From a checkpoint of a small transformer trained on Wikipedia.
Architecture: LayerNorm before each block, learned positions, biases, tied embeddings, normalized queries and keys.
Training: a variant of Muon for these matrices, 6971 steps.
MLP neurons of a small language model. Each row is named by its layer, matrix (up: input weights) and neuron, and shows model dimensions 192-255. Each number is 50 + 15 x the weight over its row's rms, rounded and kept within 0 to 99.
After each neuron's rows, "fires after" lists the tokens most often just before its 100 highest values on Wikipedia text that the model never trained on.

L3.up2190:39 82 62 52 65 55 15 64 47 35 58 48 54 46 35 60 64 43 59 43 33 60 38 46 47 51 59 61 47 11 40 53 49 51 60 54 69 49 60 86 49 36 70 66 68 79 54 39 74 64 61 22 60 20 55 35 48 54 57 39 28 59 46 35
fires after: "\n", " |"

L3.up2147:48 40 24 59 64 54 42 55 34 63 51 56 69 46 69 59 59 47 55 51 74 46 75 71 44 56 62 64 39 44 64 44 47 71 42 80 37 46 59 24 56 62 46 48 79 29 87 56 40 43 51 57 46 61 35 88 51 43 60 51 24 53 43 63
fires after: " ", " 0", " |", " movie", ")", "."

L3.up2777:78 34 63 78 45 36 70 64 74 50 33 37 34 57 54 48 42 70 52 38 47 29 46 48 64 76 72 39 56 71 56 77 27 40 27 58 12 60 31 60 60 64 19 47 48 52 74 47 51 16 72 24 61 73 59 58 52 26 42 43 64 49 63 47
fires after: "\n", " include"

L3.up2801:62 54 55 51 47 57 90 52 56 53 44 49 64 48 48 33 38 60 69 28 46 64 37 59 60 38 48 45 60 44 40 40 64 39 43 72 42 57 79 46 38 64 44 64 69 58 62 49 53 97 64 36 55 44 43 32 51 48 34 20 79 82 50 19
fires after: "\n", "iter", " More"

L3.up1328:47 58 51 38 15 50 39 54 54 50 64 51 56 25 81 59 55 51 59 81 21 33 65 83 44 47 78 28 40 49 67 32 50 46 43 56 38 39 47 65 30 61 57 41 31 61 56 52 57 43 53 38 53 49 48 49 84 43 40 46 60 47 53 59
fires after: "\n"

L3.up532:42 39 27 43 67 34 67 39 48 40 64 34 39 54 50 62 54 24 47 39 26 46 57 37 80 40 32 22 46 46 46 50 32 51 54 58 48 76 39 43 26 48 29 32 48 46 40 21 40 34 51 52 29 45 73 90 49 45 63 22 58 48 05 32
fires after: "\n", " K", " G", " St"

L3.up2088:38 33 42 19 56 38 57 54 53 57 78 60 20 43 58 62 68 50 21 54 56 30 48 45 57 43 56 52 48 57 44 82 51 74 36 65 34 54 78 16 41 64 62 44 25 64 40 17 64 49 50 30 55 44 35 56 35 64 23 51 40 61 33 55
fires after: "\n"

L3.up662:37 22 58 40 42 69 47 30 57 50 61 48 53 28 52 50 59 43 63 56 44 30 41 53 52 57 63 54 21 62 58 28 43 36 34 63 60 56 60 38 74 50 66 35 45 50 66 41 22 56 68 58 39 51 66 51 45 42 79 34 76 64 64 34
fires after: " =", " was", " is", "u"

L3.up678:43 62 17 80 23 74 57 26 67 48 55 47 70 56 22 54 60 49 41 72 52 51 72 59 47 43 70 54 49 55 47 41 44 44 75 87 35 40 58 13 51 63 61 39 53 28 50 50 54 61 49 68 54 48 51 70 48 46 57 87 55 67 23 70
fires after: "\n", "|", " 2", " "

L3.up2858:26 54 69 49 62 33 55 53 76 62 31 52 50 52 62 52 47 12 41 52 38 66 62 73 43 92 46 45 37 49 62 34 70 54 28 77 48 48 98 60 36 25 64 32 02 59 54 29 38 34 61 68 47 37 51 48 52 54 48 44 50 48 20 74
fires after: "\n", "|---|---|---|---|---|", "|---|---|---|---|---|---|", "|---|---|---|"

L3.up877:32 30 39 44 51 67 43 53 44 45 52 21 78 59 52 70 55 40 45 53 35 80 59 33 48 14 58 60 50 25 42 45 55 37 58 68 42 41 41 80 78 58 46 50 36 27 35 26 51 54 40 46 55 42 68 72 32 51 57 64 28 52 55 48
fires after: "\n", " Rang"

L3.up1747:62 56 72 66 33 62 43 58 36 63 40 16 37 55 44 53 48 50 45 48 37 79 69 55 70 77 34 72 55 48 22 13 67 76 31 50 56 31 55 36 52 53 37 56 69 43 67 36 79 28 53 21 53 47 65 56 33 29 24 49 64 49 58 47
fires after: "|", "The", " \"", "-", "′", " |"

L3.up2770:28 58 51 47 69 55 60 58 53 27 31 53 60 29 37 54 52 73 57 39 30 46 43 50 22 43 52 54 46 57 60 42 41 89 74 55 66 84 44 49 27 51 57 58 51 70 44 62 45 44 54 41 45 65 65 66 77 26 64 30 87 42 27 49
fires after: "\n", "=="

L3.up1589:56 43 40 36 77 37 73 60 35 41 33 31 60 35 66 38 58 57 50 49 32 66 49 54 47 63 61 55 55 23 65 37 57 53 65 78 62 53 35 33 25 57 38 31 61 32 42 43 65 47 16 50 50 53 21 41 51 61 43 76 37 59 41 62
fires after: " |", " R", " m"

L3.up1754:55 48 27 79 49 68 14 15 44 26 56 42 74 51 45 57 14 65 46 27 49 41 56 25 38 33 73 59 63 36 34 71 61 60 66 69 33 54 54 43 29 42 32 57 07 63 57 17 56 44 44 51 47 37 45 44 59 65 56 93 60 70 73 33
fires after: " |"

L3.up2594:54 45 43 85 26 36 52 68 52 66 52 58 60 77 32 75 53 71 77 50 08 49 38 50 32 36 48 45 55 49 68 34 59 15 25 53 41 43 47 47 47 54 61 47 76 57 54 32 57 52 62 50 51 57 82 67 33 66 63 53 47 54 57 61
fires after: " the", " The", "ed", " replaced"

L3.up1438:71 52 56 56 64 41 46 38 54 42 70 57 53 54 68 52 53 71 46 38 40 66 41 53 44 26 35 69 88 37 44 25 47 42 32 65 53 55 49 55 47 51 28 47 36 25 30 46 43 48 46 62 57 53 65 53 50 68 51 45 53 46 72 58
fires after: " |", " 1"

L3.up601:82 49 75 28 27 45 62 69 59 39 61 50 54 40 55 49 55 51 57 41 48 30 39 53 35 74 71 43 51 39 50 49 65 47 42 52 63 51 26 71 92 59 40 32 60 49 44 53 41 12 64 30 63 26 48 58 65 65 77 41 76 64 56 45
fires after: " was", " be", " is", " been", " are"

L3.up2288:29 49 25 61 39 55 43 45 50 24 37 45 41 70 52 41 34 38 28 66 08 34 24 61 44 69 42 96 38 63 53 71 44 46 48 49 36 45 52 69 37 58 71 46 72 52 36 40 58 52 55 49 29 50 43 64 53 44 49 65 63 68 30 49
fires after: " of"

L3.up1591:71 35 64 59 51 69 53 28 49 47 50 35 38 45 57 53 57 72 36 51 48 55 47 54 46 50 60 48 57 40 56 47 43 56 42 60 54 78 44 61 17 70 49 65 62 64 40 42 32 52 58 74 62 41 64 52 35 30 50 40 39 57 53 34
fires after: "\n"

L3.up781:15 20 33 76 35 38 57 42 48 18 33 76 74 42 49 48 89 56 54 38 69 55 44 69 63 25 45 43 35 64 54 46 66 66 45 38 37 53 37 36 58 71 50 44 73 58 55 57 61 45 43 39 58 52 60 71 28 54 57 37 45 46 50 35
fires after: "\n"

L3.up647:33 44 52 54 28 46 48 31 43 26 63 73 53 55 59 65 63 56 32 22 32 39 76 64 59 37 29 51 63 19 65 54 40 59 29 31 72 42 62 50 54 43 37 32 61 52 63 59 46 62 64 30 45 30 55 81 50 72 52 40 33 49 58 25
fires after: " the", " of", " and", " The", " a", "ing"

L3.up2180:41 51 58 38 51 61 29 42 52 48 62 39 52 41 48 52 84 61 54 36 51 63 50 47 56 16 53 33 78 55 50 49 69 43 25 60 39 48 63 62 48 59 55 74 93 77 71 47 47 77 46 41 47 64 43 62 67 36 58 67 43 55 27 34
fires after: "\n", " a", "-"

L3.up774:33 64 51 54 51 62 66 47 34 82 59 85 50 84 67 52 62 65 35 43 48 35 35 68 33 56 26 53 53 57 74 49 43 33 48 75 63 43 41 27 29 53 42 26 57 44 81 46 89 31 54 42 43 64 56 52 50 47 64 56 28 56 64 75
fires after: " f", " G", " F", " A", " H"

L3.up1736:44 57 38 53 60 56 35 29 54 43 58 30 43 40 66 52 33 38 37 42 57 34 42 90 37 47 60 52 69 72 65 70 67 32 31 48 75 73 40 53 76 53 38 43 64 44 57 32 37 49 51 18 46 73 31 48 62 40 67 81 27 30 54 27
fires after: "\n", " Party", " No.", " Candidate", " "

L3.up373:56 44 59 49 63 61 55 61 40 62 31 64 54 54 74 38 55 56 31 69 67 56 60 35 56 55 63 59 54 27 53 56 48 72 70 26 38 46 45 34 68 46 72 12 62 44 50 35 38 39 52 34 42 32 51 87 42 34 35 57 50 54 47 48
fires after: " the", " of", " The", " on", " in"

L3.up75:29 53 46 47 45 44 43 48 67 39 44 44 56 62 67 37 42 52 49 56 53 51 53 53 51 19 47 69 56 35 35 44 52 69 69 43 46 45 33 58 38 49 45 76 64 53 39 46 62 54 53 37 60 69 48 71 56 34 59 68 28 86 43 33
fires after: "\n", "-", "|", " |", " St"

L3.up446:45 33 51 66 65 38 54 66 44 34 63 64 59 61 52 36 63 47 60 63 52 51 40 72 39 43 50 42 58 47 55 46 59 35 34 69 48 66 46 35 66 28 61 36 47 26 57 26 26 28 47 70 49 61 65 80 60 44 60 54 25 64 74 57
fires after: " |", "\n", " 0", " 2"

L3.up299:54 46 61 50 25 49 52 45 62 42 73 78 77 47 46 38 35 68 36 46 44 32 20 49 74 54 52 67 72 27 38 42 59 44 23 66 54 68 68 41 38 57 36 58 41 52 68 61 64 69 63 40 49 58 62 64 22 61 63 45 33 41 45 67
fires after: "\n"

L3.up3040:99 35 50 61 17 98 70 55 34 35 34 75 46 50 47 78 41 47 48 67 46 36 60 52 52 53 53 65 45 21 36 22 44 53 50 33 58 64 32 50 12 50 64 48 46 45 24 46 49 54 60 57 72 35 60 67 40 57 56 45 57 73 36 56
fires after: "\n", " Ar"

L3.up540:57 61 58 24 26 42 52 52 50 36 46 17 13 53 21 64 31 54 48 46 50 48 50 41 72 49 51 60 49 52 49 41 52 58 31 58 53 29 55 54 40 77 68 32 38 34 56 40 33 34 70 36 35 75 54 81 35 66 28 49 51 50 60 60
fires after: " |", "ğ", "\n", " Pts", " 32"

L3.up2138:39 60 66 39 63 39 65 55 54 52 51 49 31 37 53 53 47 65 44 19 63 51 71 49 41 47 45 61 52 35 32 86 38 34 67 64 34 60 56 38 61 61 38 28 61 46 28 79 50 79 53 22 43 30 57 54 78 33 29 59 57 43 38 38
fires after: "\n", "|", " |", " Ch"

L3.up2932:40 52 56 36 55 37 18 71 34 55 49 35 40 35 79 51 54 63 35 33 58 56 64 58 29 76 67 73 60 47 42 82 39 54 34 81 38 46 40 33 24 23 07 25 45 53 62 63 69 66 49 65 35 34 33 32 37 46 43 54 60 54 33 66
fires after: "\n", " in", "-", "|", " have", " to"

L3.up2875:39 54 57 34 52 28 43 61 46 80 66 52 51 46 33 51 68 62 65 45 51 55 61 43 30 40 39 59 30 41 70 43 76 56 43 52 57 45 60 46 36 49 50 49 54 59 87 42 85 62 48 40 48 75 59 60 48 54 06 51 52 62 50 39
fires after: "\n", "-", " Mont", " pat", " G"

L3.up111:40 40 60 73 29 44 44 55 25 41 48 55 64 67 55 32 44 61 24 40 53 53 25 46 44 39 49 50 67 51 52 37 33 48 66 33 04 51 52 33 73 48 24 28 38 53 53 38 72 54 56 39 56 71 15 44 68 48 52 23 54 47 45 58
fires after: " ", " |", " 0", "S", "F"

L3.up2686:54 27 55 51 52 39 52 64 63 58 57 69 49 88 35 58 39 75 39 77 51 70 32 50 66 21 58 44 55 44 43 36 54 55 10 40 35 57 60 00 57 61 50 69 47 59 37 54 53 68 56 50 14 58 66 62 62 50 58 60 68 26 31 63
fires after: " |", "\n", ".", " ", ")"

L3.up1526:30 50 45 14 39 56 50 86 21 65 48 54 59 13 55 38 72 48 24 50 51 47 50 69 37 33 65 33 60 25 52 36 64 32 41 48 55 69 22 57 67 54 36 60 37 41 29 53 40 59 89 43 47 73 24 48 50 35 35 38 56 27 59 64
fires after: "\n", "-", "se"

L3.up562:44 58 54 61 37 62 70 32 21 49 44 28 30 43 48 26 66 66 35 37 42 66 53 37 19 68 46 42 44 34 40 40 70 55 31 58 46 42 40 41 35 44 50 57 59 93 53 32 62 22 55 24 70 45 61 49 43 21 65 41 64 34 39 81
fires after: " in", " to", " of", " and", "."

L3.up746:38 50 53 43 23 62 64 38 45 59 56 40 33 65 66 15 54 71 73 54 55 76 35 33 49 29 55 32 73 45 52 56 57 50 67 42 54 20 27 25 44 52 37 32 36 47 42 21 30 54 63 58 52 60 47 61 58 50 55 78 63 56 60 61
fires after: "\n", " ="

L3.up1162:36 57 47 36 71 60 58 36 42 48 33 30 43 38 80 69 29 62 33 21 52 41 45 59 36 57 47 37 34 75 47 31 40 58 53 57 67 45 45 64 12 41 59 56 76 16 44 35 66 56 24 29 44 44 49 58 35 15 24 31 68 53 75 42
fires after: "\n", "aval", " c"

L3.up876:61 42 48 56 24 61 75 66 90 59 60 46 66 56 41 43 37 47 50 23 45 47 46 33 56 35 59 51 52 43 55 56 50 53 61 75 41 57 54 35 29 35 72 86 47 66 38 34 38 74 48 76 47 56 59 18 56 36 65 46 35 44 50 45
fires after: " |", "\n", " as", "|---|---|---|---|---|"

L3.up226:40 57 30 51 54 81 43 47 62 60 69 52 63 51 59 56 58 26 66 26 35 33 52 59 47 58 67 50 38 50 58 34 58 53 62 57 29 55 56 32 72 68 36 47 51 56 74 44 57 44 50 52 40 73 43 27 55 65 38 54 63 65 37 57
fires after: " |", "\n", " 0", " 4", " +"

L3.up1755:60 55 59 69 42 25 47 36 22 51 73 45 45 67 58 46 61 22 52 27 27 49 57 29 70 54 41 21 63 61 39 74 45 26 26 43 53 25 48 46 69 62 11 58 65 50 65 56 13 74 45 20 49 26 46 62 70 37 43 53 38 49 30 49
fires after: "\n", "==", "===", " Sh"

L3.up523:48 57 63 33 37 76 51 38 60 58 72 59 34 17 62 91 50 49 41 65 58 67 36 23 50 47 55 44 58 74 89 49 34 57 32 40 61 41 29 62 52 61 51 43 62 45 37 35 50 57 57 39 65 30 35 60 28 37 42 56 62 60 64 29
fires after: "\n"

L3.up1746:58 37 44 29 41 45 57 54 72 45 56 38 51 48 43 50 43 75 29 40 29 44 59 39 41 58 47 51 48 39 47 70 23 29 41 32 58 57 38 34 32 64 46 50 34 69 55 51 26 65 46 64 54 38 59 58 47 25 64 59 45 48 43 44
fires after: "\n", " in", "In"

L3.up572:65 13 39 58 67 22 52 42 40 39 48 36 52 68 42 66 59 32 41 32 37 59 58 13 64 63 43 61 20 58 56 65 54 38 61 58 46 42 69 39 65 64 58 49 52 64 10 62 66 43 75 56 23 54 58 50 45 47 38 34 61 22 61 57
fires after: "\n", " Length"

L3.up2001:66 28 33 49 56 41 45 65 69 08 35 65 58 36 67 69 38 57 44 80 58 38 56 50 53 62 71 48 58 57 63 38 49 44 48 67 59 43 27 37 45 68 30 49 56 55 65 69 37 34 44 37 62 02 70 63 51 39 40 62 64 35 31 50
fires after: "\n", " similar", " such", " the"

L3.up1442:61 39 48 39 52 55 41 52 39 54 67 57 51 70 42 58 61 42 60 54 60 70 41 83 35 42 27 29 63 53 40 67 78 26 56 72 30 33 89 36 41 46 42 45 27 32 52 43 49 26 67 39 55 53 51 67 40 33 45 61 55 13 52 45
fires after: "\n", " 0", " |", "+1", " 3"

L3.up9:68 47 99 46 99 49 50 46 62 35 29 36 51 58 36 47 72 22 62 54 33 67 38 71 68 53 45 64 67 82 57 20 69 39 33 37 31 39 60 17 35 34 37 40 51 42 34 66 19 75 11 29 49 60 45 78 77 38 50 53 36 32 55 58
fires after: "\n", "==D", "==E"

L3.up1284:62 54 54 38 54 59 79 50 48 39 62 73 70 08 66 75 33 62 52 32 67 30 62 56 64 40 59 44 63 80 50 77 45 68 47 48 69 61 33 52 44 37 54 53 59 52 49 10 65 82 50 37 46 38 39 50 65 60 40 37 45 68 62 38
fires after: "\n", " the", " on", " The", "|", " age"

L3.up1940:56 38 53 48 75 43 42 56 29 70 46 48 57 52 20 43 44 54 45 29 33 49 29 52 54 32 34 68 56 60 70 14 32 45 53 66 31 56 56 20 48 54 09 44 54 33 80 36 40 43 44 25 41 52 62 63 56 59 43 54 46 60 40 52
fires after: " ", "med"

L3.up2326:38 31 83 40 43 38 75 40 71 37 22 32 47 65 67 58 36 36 67 41 81 52 15 65 32 38 56 52 39 57 54 50 42 70 47 47 44 51 47 26 27 47 32 30 57 56 52 22 16 83 43 44 64 28 44 47 69 52 57 51 67 41 70 23
fires after: "\n", "te"